config.toml
n_layer = 13
vocab_size = 4586
rope_fraction = 1.0
qk_norm = true
tie_embeddings = true
lr = 0.00235
beta1 = 0.9
lr_head = 0.0104
decay_shape = "linear"
final_lr_fraction = 0.0
seq_len = 256
steps = 5817
MLP neurons of a small language model. Each row is named by its layer, matrix (gate and up: input weights; down: output weights) and neuron, and shows model dimensions 0-255. Each number is 500 + 25 x the weight over its row's rms, rounded and kept within 0 to 999. Numbers have three digits each. A neuron's up and down rows have the sign that makes its largest values positive.
After each neuron's rows, "fires on" lists the tokens most often at its 100 highest values on Wikipedia text that the model never trained on. A number after a token or word is its count.

L5.gate49:522521524533464452497518463475472517532481484490532506500524516558483526523554460487506506528494508510466457513495513484505496493525545487552470517491494454479467470503525492543563499522526491480497502506522517523460475489514523470481522451518489485511480511516498499499492474468503514503482516528521503479504409513516519501573505523502536542486512480541512488539555504458500480518542512485480515489510510519510501489532482494488513539466544519455493496517530506496470493537463525533500502529436487500512515516570487491517492504521488475508485456522508490490509496545491480470474448476468505469499494509498499491502480485468508515488508511462494503521487467511488509515496484510452488514458519542521471503550533498508543507505504483465528531527490473504525518476508505
L5.up49:495516522482456501485529543472486464508489489500527488510519511497482543520529495506503513478534539516506530458481512497510494512488513549509535497488510528505477464501479506495460540507522473501492481515464531488504447547485496493487487474519500510520492503480514488539460511483482455567512505494442508486504486469459510494523520470497519490532470520483518517445538488491475489489447486520467542517533453487475493503505502518509482504529473489497491496559571536490517469494522522519529520515513529522473524483482496499521499496531508532489477474465481486493468478484521528472465516505448514523452486488490494511455449500513548534472516501532493434476495499471480543482527485476477498495483481541529569466465515482504524464533483519466499495529496491516463510476502521
L5.down49:513523488478470503516518453495471482523520499458530549466520500500496480540477491509527472524537456491520506466509512500489503514486475500510462466505478455498468553537490458484473470426476530514481494506485499478452521473488511441477509492520503493442461498551490517519447473504508511508507495477558503512521527549484522498461484539518516491510509510512508533503504512526505478495467474470502473500496561471523504550481503496493530517460534495462512534475493503488485499462503491445528489491528438496517500483513456543507496500492485498516526521515480472490523485486496498510503505494518499494504547515465497495550490509497495498498489470521481494537476524493526474510548540495507520509492529517524487473501532538440492503486476520494509468456511538509458519491554456
fires on: "d" 23, "e" 18, "z" 8, "ph" 8, "o" 6, "di" 6

L3.gate275:526499498524510480492524504443513476527524522492533557494497499465526501490519531504458557438442543479510523517506500501517437457559431493495491490516493529499461517485506514470471526508448498533518525482496504497524474521545500518524489499495491492496479458481487536547489475538505471477491511524518500457496487496531501525513461489490551539517471551533524511520492497454459489487532519547525497521535529542509495481511480485487522486496473483490462518529502467484474511501534497510523489517497455508470517507486512525512486504497461506507549501537485478506498470505526500494486502506460468534472502517527490525483502508508488542523567501519491473472490518491546458544515475531523508523468528467527498503496522518498513493450482483505520513497465523500477495496491493
L3.up275:486447509476528506531487521478479519501519474507493513501491504542488522521525482524507527489509516492466511508531504503497462497556508548504494503508536520467495517540524509530454540496498480539507544503517488511498505549501558448495525494509527487481513492475495517494512481531473481484484436469415492505470503475504519539509519535497506522547493510506483548459516487467517497528501461485513460477507557524491525491541505489519506514462522472507506502493490451453472519515454495507483533477490498527465538505503525522512484505476483522483503527487499527525557509475488511527519532523496457476464453527483495486542492471482497500483488450478502535484449555513534520515465494484461527486483517454494503532539505477504459495529506491491516484480504454490500480493532499
L3.down275:510508487492461434493538480489520524508496517517472490545455480525515540499529499535519558524507485479512507512482514488516483468507504523493492477486549497491525528492511498498480507494488496510494498494547473501524493531514548511457492508491500486479485497515507520479484450467490495512497542507463450487506502494496489495521506555503484513504545488509472468458483460473483511508542472514478521515482553537536520477533487529505490468476508536502445483470491484464487480484454502469511531503519495503485516500494470527534506506445454529515494480496479496492542499545460530538536487503501484531535460566496496468515469487523498515474489518506456507517503533556517523503468496484486498474475517469492485488535501555520488479541499479531494473456495489543437540522514462
fires on: "Ed" 28, "Ag" 14, "each " 10, "present" 10, "On" 10

L3.gate142:508510491546484497486492469467547485499513507520518495497505497502526475470469449516517509506531509498503519484529512466464491518504571519482505516470471537496497440504474491490479460513481489481483488508526494514445459504507476524486524508504471499482507508515519454510528524529508518472505483503533505528484443513463510494443550466538486490511517483476475477490500532538478477469515483448529484499493475543487542512477512483512507509434455521460507490453494519526467509530501468480525503487462481479487505509516511519536450495437456494492464538525501495525506513534533503533511549550521515461529475497493589500504529492509521519480527520522520524499484489515488480482498507509460534513557516506518514519470515494495524472511482498500497493504487501512484465529532489
L3.up142:490489478562492477521514508486530505516491448520498478472524494493504479482490525516474533535516505497539515472518518488488504506450507528489479500433522519464501459521486480462448510508509507506508521445530545454496479453550477532498492519521506514480500512506513466498484514500459448488519498535514538485488480507496527455476479478529491472515512501497482488490508535535483511494500489480487483517483485545529523536458462467508549538510460522479491430457506518509469488547503490485527467493504469499496484468536511499508506516502468516537467549489556484482485497515544508523527498514522516445509509486516509459533474502510544525493562483517496489510478499486474487489538472485501550516521500475514504516465506503516518481451523519477489516510522534524538458511513519
L3.down142:509463489546497486498537518491529502551530489493499471477486477487555473490522518500496477501500495496497502481516495479518508468461494515511502512531477540496509520475515495503479503495518471502517556481490487483507540499513454485507502508479493538460485482531479498552485512459496523510524507503491501496453505494485509480521472469502511512504504463476531480511472536522489516483501527523495498503503505485511521506505500507474548521530514490484470493493479495497448473514496504524493483506495485463517480463516515517501486639483475497550518512534520489507502485515498464539508480484513495466505477499515486494519496480512500504550496472478497526518511504496476499493516493469520502418475511510507492530513483487620445523469457503462507529455528559513546496491505535
fires on: "e " 15, "s " 15, "es " 10, "n " 8, "ned " 7, "en " 6

L5.gate623:521496513512444467530478518546463487526465511484527479491493438484493502474492469467502539541479519516490536544476482551501485482505519505496490498485552462522471512501536513504504495478516490475506469492510499499509500515528481483523438478520511502543470478515476523540514482487528504532505525497516513438532474501465515483523514519510508539536498502488469527512464518477446487517493471551524496524540490507469498494510497494477506473471535489489504474483519526440514478529518537510525514497525480493509543493515505517508474498522521523543536542483528515520463505501487474518452475474505508509489492478511525448479569467486445504457480523466489515496488463535457496465495452491491501489547543497504480483518508450492517490516475475532522510489521536532521498483484491
L5.up623:485511465519432468475523521511546481523483497506529525547508511478460514517496499531521489527527513513525455525529555522464494490503497498475494473510480486524485465513474493557471474510486528473491488521504497440501476496471537489500498497489522518512544502548516515541518497512457493492551521525496506482466537512502516489499510543486492455521524495500530521509472501495451431476535513506516516511481536488491503513482538494475516484513500522528502532511517525540506521553489478476530524530505557520469485515518458517542540463515514441524495507495535504534507508455518508447520518509464500540515472520495494520468483529480526493500535496503519501515457521509490525516480510484516524486504489512462534505487509467471540472506491528480455512501499492514461533492477563
L5.down623:541522507479505510491527463520485506459480523499527516463492500498460500475499471479492534458485487498528455482486506476533496485540507490508502518521510504520501526501517434504462515477502539519497511576483493503484521494549466530434496515521509489477478506488469500477534484476489508543460500476506477502511531481521500502508493471510453548491510510440543489475501497477554550518468462503447459524500513487531501504462514527494540518515420517466462548463518455494495506500529533492514521523536476507461492533498496533516495461497525538493500536515474498502523542531514517523490473503446508494526475496486491478497498499519464487508491523543492544511466469519497461489503491500525499487507497499493483483530527483504549464500504444487518515491526511488498511532515494
fires on: "d" 17, "z" 11, "votes " 11, "ain" 7, "mar" 5

L3.gate649:491521479471493530492475507482502460490549487497525507508494519499498517484532523527505473486520556491521493533518486501510501518455529503512495491481503498487473537506497495486512447464529471446524512504515486488455493469542489509457506480525502477479456522452529463496577481498490471503495486518528485496522495488497543497555520467477505457541528436517526516505529512488514513502526495549486505498528502499491461461512491506486494469461504498490498529486515505448452523491452480492468478496513476527478477485499538467472455492482533512452461538537502512500505484529533506481467499482484501481518480550467476462521446480481499513536528548472458485488513457476472507539478475485475464519510479512513492524544545499493486473485458497519518486497526519471510511486486492
L3.up649:497482485517477524493505515479504508497506472520478504488460501485467504542473517507508506501552526476533528529493501532447525503490480489561486521531472513497489482481510490492482468521478463448496534498529491517492507474497545462508531496516494473516447524484556504491543488479538451477480491516458460511506524527515513484496508468485482496508537437495491534478487505497506492467495518567541518510489526514477496471499471443451511497508520532540494492539539484465489495483517495527487468532479497478465519521484510500473502510540494507489507508487516531452551454521494520483460497473495540482533480519475499494468506497535521511527487500462467474473505486470507534501532526525463489494524516492540504515583495502500517479436473494499508508459485490527461509468476512
L3.down649:441494466486496504491550507525516535499502521469513502515514522468460491517486487512489524503499509502542491452545530518446528482522542516542484526559508457484471528531540457474509527503516463504518487507461467503547550448494561466482503512439486534488485478496495518533503459493476475479501462512467449486470485494506485499446518500511497490493479468480519484512484500491528487500470537519502491509493470495514504492505490516500488502516495525549509493498516480457508508490507504561504487529489517491526492520464497492500503548543494489498579494483499493461533543499502538508458481502522527489500459501488500499462530494503517506525508503511523503481525518503477525524502511524506442510558502517523495511522497538582494455531484497514515523504485496530498488522484503
fires on: "ally " 26, "ly " 22, "ely " 13, "ically " 10, "tly " 9, "ously " 5

L2.gate702:489532508503548522493498499490503502479449476515426491505487518518507520506506470470490472493492505488519515450496487542465546518485507453519532496491467505521467469504472522514480477510528506462497496480481485550492484520493480508493515536510504552529512504526506480489496485525469482476441516533475490504533460506512516474552525498458512495492546477524476507538491512468463528487514473527478485448492482518508524473522486522491480505455505511486533514541496512545472550493538542490510518477458500524504509504523499548498505491505500514484489505525483550582439527510476487532505524510456489491494497505493512499479511553510494537454496526508486523493505525477525525518513499521467503520453470468535477562483498456502492496511538516479494514486528488519466524523540479
L2.up702:483512520558509501540476498461495522573493480470507521534480519480552462525508498504469466508521518515510534505529518515502516519502479523451488494518484471491500483489525466490526482491521483528523513504531517501493548511492472507477472527463496520536451531512487473513498491521504485491467496497511493502507511451495479545542507477467527469520496453483501472494511521547432508506491490497489528522474515502484504510521498496513502501494508517500503500481459531472463509556485505512514486453487532512491484504462477510476460462490504513465456543515510493501538449496478506495462496521498533482499497466480492555441516486540513512504478471508528455490482488462505462513499459513521436501476490509546500504540524469507520488446465504502526512518517520549511460534510555
L2.down702:508462454524543516512506539508520508520491516468470467501504477483516488515511503462489506498505449481530521493508506507471502509486492497511496497506491459525489489475512472512552503489466508511509496516523548473491479499513513482602494532476503540528507516488434507472468535544504521503517506508515516493525549480462473496469477520521493479525497509486502498499509499500475478461520499494500501465496519509465468494534507473459522491506517462503511510509498524469464437500481524522485504507488502490486452538492493504491509619501519472495462486506490534460502491459483476481439542465474503484489488443497495471521497496503518493493473480485521485518495490491484492465505525460532490488491450502511472492491510463582459490480495513494463472476492502510461468515505520
fires on: "es " 48, "s " 9, "===" 9, "ers " 7, "e " 5

L3.gate409:534554535492525532524486479479501485493538501494515494468515478466490533500484537479496499545507510490512544517469544486523505538485494504491480487524532497508448506477524481484457507510522459495467523519478462522487500486508428466484452508538525516512472498509505484478517477513500536471518463450513494519497496480494479527534481457510461488485477490541549480506442487494498497484442479534529446534514461542499483496471490473457465496494508543482493468489507520533450524490509457534485466483447480464527484501499497503525474479471482506489534503520450487535499512506533511466452489529499464529497440490516501460500505524502512485544489515520488482475481481512493519536504558489495493501524510499503475515519502523493519497506493533492520505539476540486482479515468482
L3.up409:495534555490534495482463529466459515525463505525512493502469474513476494509416526544517547492526539463527471509510486502492486460533500473541519512536535490510480495506484475468517475452520462463501435523505548503512480519496509474529511482499471505470499520523462512480501532501523455519496472482509497507469505514512502517525479523497471531545523515483508489489528516489479494494508529501488511494496491521527491500498485520483506487482540510504510494479556466465507439476520522512475475487538519472550507503505466490537496513467507482443510486478568526477487551484488467466563493469487486490489501477522497469455467524542491495524477507482465463497488485493494504497483498507504466481493535504491520525511553487488480536492475461486503497487553517484503511539490511
L3.down409:514564484465505500483470513540487531512450464546471513486526542461467483503487514499510478538488513478505495503493485488501510540512538496530541519526493486431543523491527516532536475500513458469486501443489498501461516487498508498447479470449504553493515490500532515495465494536483498542513520482510453538459499473532460502540495507507464504510504481500506485486529518503493519507507501497519492523528492509531515489480471479515502511496503518520481535470537496492500513481513481521524463503489477504528522515436529512470480422502512456521480493475493489472498517498484514466469503517517510527527497528503504512495484506561527528501513511461460508495487516540490518538541533481502496472534528531503470519531491486458522521532479541469496478531518559486499469533510521
fires on: "not " 31, "just " 10, "ally " 8, "never " 6, "right " 6, "tly " 6

L5.gate648:487497450473518489518482533500453503475467465490502491523514515534491520539514499478523512459512478539473479553511516542518506499535501506472510507513469476460493455523530451481483536509497478482443443515528509493490467496494500485496495497490501508507504493478471489457494491505510494524534476538522514450493471478536517499487533564486513512494505513554561493480480536515495508519545564474439501505519482511508495453480508499457460477509539489493510515490514540521482483454454502447468509499483533469500506533525501520501484500534500534525469485529489501498508544518536460519501494446496507499494496473525481495508497481477487494474510479492519494485483543470512491513536514473489440516522485539480491475482453479478555501466504488477502487504487516517528526462527487
L5.up648:515492502473513488514469516471514476487503501506514499449545478532515492501507529476536461540519526514509513514478511495531499473506510509473508486530510533502483479499491499480463505488462509528475502555485488512483478506479492512464540483505565476492530463487463519502506476497473489530469517506544529511487496500544524531502453486500524490478465468515513508497475438441535544481544491546484471498487492535520516505535501527471483506456464512487470477507515515527462496520528540531540517486493482548503510476517535555493468492458473521523498514506540469531523508454475501514502521499462483506467508545507487479528512506523500507512504509491509507553495545523520491481532516490514568475558509490535511468493435484482535496505530509501483503482529472492535494549519518
L5.down648:487510547505472489462504454504533510474507528489526512474549489525540524515475494518486465486506533511485552534507493496528539517501504516500482445473471504455488471538492463548494512538515535496452504510544480488470515467502494491499495484510510540493509520532476502521549512481518487490516491480543507508472482506511578501540447478495507479449504483522471471497481522535503510509459522513504536493442503496506495515510521496496486496481482511508479510520486548503458487488479482464500510510495510487516511499522507547499486421474542508526521458490500487465486502526503466459499508525521495497493496540484499485507483479507483506503476501536516496581453542486530465495493493444499469513547536508506511482492471480464462526477469515498516493481481512515453498527519470
fires on: "ri" 20, "i" 19, "re" 5, "u" 4, "d" 4, "di" 4